Weights of a small transformer language model: 12.4M parameters, a variant of Muon for these matrices.
MLP neurons of a small language model. Each row is named by its layer, matrix (up: input weights) and neuron, and shows model dimensions 128-255. Each number is 128 + 24 x the weight over its row's rms, rounded and kept within 0 to 255. Numbers have three digits each.
A block is one neuron, or neurons of one layer that tend to fire together. After each block is what it responds to, as a language model described it from the Wikipedia text at the highest values.

L6.up205:143181131119120112160135114117105114129155162125178114158159100124082117127142153121160162095147132127117092134081142105115139102103129135152152131112124129096107095104140158111156134107120125090124124129134101104157109163144097100166115123130120101120132140111120099134116113134120142097146102131135114134106078178093212137114106137090180141110139141110095141132112150124131107156143
Description: Third-person pronouns in biographies, especially sentence-initial He split as H+e, plus his, her; also assorted word-ending pieces like final-ly, return-ed.

L11.up155:135187148170159163070135115116127109116141122131135125127145123086120126084141120121126175153125124127168134146135144148119132118099111149118105125108122160110124130163135126155202112155099119188083131119153159135138175142087074093084123107058104129134118136117125096144149154110151111161143128106149141118132121141158159169142185158097112156167132140089135148129120127136176122094121
L11.up395:096102108157120135122130145121073128131113161171111165145141166130113093117136111133146120140203120100162137117129118108139106145186135139157129119148132110128149110174123119150113121136123145138115142123145106122095145178097178131162118104143122101113104113136178095096098121127108163147175143098116163103141125136124144116135107176126073100181132139102100115126146105168149139132119
L11.up564:112134101127084147140137155178105136116111157160106112119083131128149119154114095144102162158170135119138120114138098136115151143085095122155156135173115131140111141130170161109119115153109161136142126073083113130145154115136133193123090118101142134117144112160131164131143099098100090132133127114118134136121122162126138075162163129157106126114133121110100119152117144161105142087153
L11.up668:104094135151125136113139142145147143119074144114080120165109165118112112102122105170153151099154110139096109084098096132146140117157133117086111112144169129164133104155115146124085112138124156131107121093140101120126119144145133139088124133117123100141101145139172118130068144121118140086152132126139111131151121141167141132107119130150186140117151130164158129117092091114174083116099
L11.up744:129122119118136178127132120151133146074118168154130149055112154132146137148142111117153137128151120087165109097143090115152141114122129131137069123101156139173096150121102138108112102125179113108081151110136143117159072175095128114146139159137110115119165145141140140155088153134076184123145120115129098116103127130146140104136137115122101095158162136117080130132129147147128116160149
L11.up855:166134109175148151086182123108114128140124161125087132125153123110100095147137114135114121087118097121140079110131162160121105157150157134141135194115126115132158116157156086144108148146150135130104143103135125127145126131123098111108087108111108129106107129101120112158086108137128124177110094115129128147130120142180142142170117120162150142160129173138084130109105138130147114155110
L11.up914:106113151121143099124134170105123141129125112087112158134161155121127110163115145123166131120170122110124099113140123141132130131134135079140133139127124147121136114166194135111173117171142105122149171157094131103121097079137128173113064109090112111149089123139151075127112112137113114126141175147104077129134146118111105111120149136160099130133123147111114113093160113141150119094146
L11.up1003:077176136151131121108085122135123112090130188143133133134120139130167089129085125129128096120170114115124148133148116137115127085162123125142143105115165133123117142130133108131131110141136119133161134144148082170169110125124118105139133176133154150121087091106162067117107078155066168157128106118106129121107159105127133133156119135129108069142162157143103155151141115151154107214136
Description: Periods and line breaks closing a factual clause or list item, often right after a place, institution or role noun, mostly in biographies (Virginia Beach, Virginia. / Mercer University. / credit list items).

L11.up10:125156119153124159113135141154139132094132133110153137138119114115115113123110104128119159128143170125142077112132104138170098133130135119157162094132166110124130154129173150142102137124076136133142153142096149141140093136101127154107101102140073060160106156110129100140118121128130158080142129141101123130162113156114122157092130099133130140109140130119142119141141170109173131153164
L11.up231:180162100165173132103104114080118148168134133150154154138102085128149130099156138121144104146111134116128105069135125110123130137126088099109091110100123130124121135133132167172138149108145070104142143145144137149127166085145170147119133109136123110111111108101137131117126102121097096103159141153097120114144122134138125131137149104143111126117104129174153112115123126151128169165109
L11.up362:148139108138176139117130150075091128143102127150120085122116103148130098146113076174115145112126155146106149129115130104160122170122127132104101143145111119124145150105171119165118133142103108103151132107099128131145142129055134125118145107098112097134136156127138133139129123139063073130120157147130122110151133102080090108124150125126078149118149122137100121126120164136133125160153
L11.up375:162127104119151108150117133162120145152159141099101157130121127095164090131113107092110111136124152099115152113111107159132143153083145130078101150100136139127120123117162140122146101118153150122115089191154127122124102111100126172111097088151163084104126133136095120131094134121106166146154139160127107122058094108119086116129135111077171100109135129136133176123154112147132135178141
L11.up577:176149135148125161140098164099108082139108141107125168108112190078103096080155138155151109104150096112129150152153111113138106113101126129164105102101134124165146134129159124138167142158098143188199134133160094147133110125100125106143131078097113141109199089143087129162146153166134146138153131158099143123108110150132120122121135153119110119153141088137120146107084081170096114115114
L11.up797:135124165146144176169091098138106172127097134109157140080153111124122083139089130111113110119178172133128143139107095141157142100175122100097139142110135117135165140145166162121126122136135166120153092136098118146115127145145107116132127157165128157138121132162135143151139097150118155144126112143109109136153110153109185079148126096137130150160167161122125097122122129138106120105153
L11.up933:168145140124170116161132124156104151123104111178124119148147103150117109159078110155074130112104119103110136082132102120155126138116125097151132108086132107138135105140121134105119142171100147107137143121117073134123122125164167120105125124129112115094172160107142113162160137122108147099172086120130155119098131155111145100129144140135132119117133133140095120129110128115133069148158
L11.up960:107109111165144143135156119145123168156111100165173141110092170135139115120121106112104100105116101120128154165107086117181143132124108113103114186163079133094146134117129124133110148145160148129142126157134131150102116137080101123130116163101085126137154153119171135107107132132097101116118111112065101119148124159148079109125158101118143175150118155143077169107124136126116141125158
Description: Determiners, mostly "the" and sometimes their/his/its, opening a noun phrase after a preposition or verb mid-sentence, as in "in the past", "arrested at their".

L7.up54:129138137117110135144122108129117126147153162106165142142122132100157083122131129110152138123099113109123159097068157146148105138076157077130144157152108141109137131125151168080152082140131139118104179117158122149117172117132162112134123156156145116148108129121124139157123096158176139142143091161143112127116135155122150110163141117125145100127142150104096149123157168127098138177100
L7.up55:125150165146130142138158104180137133139102159124100144131151153144149155102121105122134129201108143132150096106143175118131169085136144127097073160193135131122121132117097118098169099113122123128103142131145118115157083116168130109136139093135121104155165167150127091111127124140074139088140123132086123142115106116113129119129148148109127124126115185119129090141152125128080102135148
L7.up313:154114142112119157119127171151109138140119139110175104087113143134100041123112142121132085107095116134162128112057122137106126113093106093103120126104143076173126133151129170109141105127105147131131179082187114122148142104108141114131120122121116081149076192144129171152142157144113110144136122109123136125121126134123127091123145144091132089142126157116169134154117130148111111142149
L7.up505:120105127111180093169102134118156110134161153125132128073171126119100150133152118134082154144140130093123157142142134099132149161123113123110158109133145159153108102137110139157101137114137154047123136118126128071115133154103145162128099094115132099112134126137168126155118119156126169147135116135132120121134093167122110130125104144099175136099127125102140137170075102120135123108139
L7.up527:171110119141111104164116119109110137128098145138153163095125101119113114137092136116138096146115186091146101135104161124159125149121116103154116163144163102119124089068153103121093105162174139127097145095161097150126121130162094107107135146148140092090122116150138129143125145130101145149125151161130161116084139150121143136125135184149174121106170151135109116149162128164145129117136
L7.up608:145087190160154139130164166127150129118131121122173127116086111113118097136149147148095131131112130140127121128109143132130155137139134101098108168113122104131171117160156140139143116114093146113118106085117128136151106133106155100158143099140170122101125104137150135184171161132122138093129093158103109123150135151109148137156099194104083125145161166076144100184135143095114120143122
L7.up959:201103124119131122131148148117151106156076123163167173157127120128082097100163125148101107135129144122118136128141137128153145146115124104116100164162109113117131109149144153139125130164140120145116161139181102173106165145133123131143155122138128100082121114122126134156145141096122185133135145121140121115147065149123116127078096158133127154108145120107135090136108133105159123167147
L7.up1023:139086116159141150111171176131148145118132101152143107093096098132128136106102154138126125124138185106094097171095123136151088134125134115109152145121150131145132121179083115159068127130153105134129154117121081130139112133174132143101129147142120147113129132128064132085119141158097142137115141157078102138138141104118100147133129150138157148094121118142136168111196113077141145174107
Description: Subject pronouns and "the" starting a new clause after a comma, introductory phrase or conjunction, e.g. "the(y)", "he", "she", "this".

L6.up985:154103157099116115171186149134136088116122162140122127116118131110163115144098145104092098140167138090165137135119083113156116188124132132122157144120179173126119098160158160117143139153110089121092161097169139157135113142102135114124137124108154119139094100138096110131172140125113170109168130162166109116105126113146144156107099160100129121113138149127124124104138134161123151132115
Description: Line breaks after a sentence-final period, commas closing opening phrases (In 1976, Similarly, Following the failed operation), and first word-pieces of new sentences (His, Each).

L7.up110:128165160128133133116139174145122125121151137153131155136163112130134115158094156143142091125137142092145102136137117099172144119105164107093120101135164124097103079123091165150110120134136130153136147118093105152153153146105138156162123118108120110127090112116083109117151109144092104133089144086129117137131122118118161132143111167120099160124138073132128136143152094080117098118115
L7.up151:139104139131100139124116118137109161147129132161124160147086118137151112093107215107121081149145119118145128111121124091132120090079114128152143112120117118150154123142170138118170182137125154109089134084132121127118142142130152117115131093145104123115107164143135142159129128138116140102148141105141081100097076101099160119145154144130107144148130099133140159149145155155117106126100
L7.up286:176151092140134097128107084134148123146112145138138105104135127126135153129087149125118143132145142142127162103143082139135122129151106108121136134128126127142082099140148123094175145128129132095089174131141110082109100080067088157153178137119148095131164122158115150160137116097080152141122132130169125130114102114149139158165106156142094103146162126135146097124118147116136104078150
L7.up511:135142122158126133090157117108097157126130151105168112168126153108128077114129133132133126161164097133136156115070123142150144102131108120135115070117131089107133110106130133126167087124108127108150114121145153154138135064103142160129105121138122092103062121148147171184171117161125154118112150111150139158133123084131159159111082128123143117117146115123152148138154156137129135075092
L7.up632:133086108128117142155115127165142103105117127161126108102134096090112119143140105139138077146146126139185108110129135113096133134126145122134113107108126093143134133146110165175144130158115075177098104125092116106142140168102125135144172106146152107102072128110125113136120154156096111122133116139098119151126116095116107134158122166104106116107132135117133176151073140127096116118114
L7.up648:146140150127126119148157127168127103170105105137128152111118102138129104150136121149137140104154115109162123106119145137126111139109142142125154114165138117138118126158119089111174148110116126121106110112125136161111092171093107153112160123140164108148130093136098168143120163119110121088142109140136140116107152115123132150148075130180088102137133172143111099136105083145089138122116
L7.up899:089136139120091160151134118143135117086134088163147114118126104165121144102114124124156117119152110180098139094183076171135109142127078141140151108132134128123111125110143127116126129143108141093140099133139131118067162138137106128153136145123116096124123113115161144140158070132128128117152121162119127110116156125094153161165090137122154075107164111114133121096124147155192084131126
L7.up933:143098120165138160104146122117110170089148134131144126153128111122083092127139174117116088115148114107105146123084133152109128159124094132148127157092129145155104105104146173146130129152135115161104082095145090139107120174131133105136122110148163102089122159119176118139142118166112105123135136131178103128128119121119117180153111133073116151135140111145133125162100108137156159116138
Description: Line breaks right after a sentence's final period that close a Wikipedia paragraph, plus closing quote marks after a sentence ends, as in passport." and Works".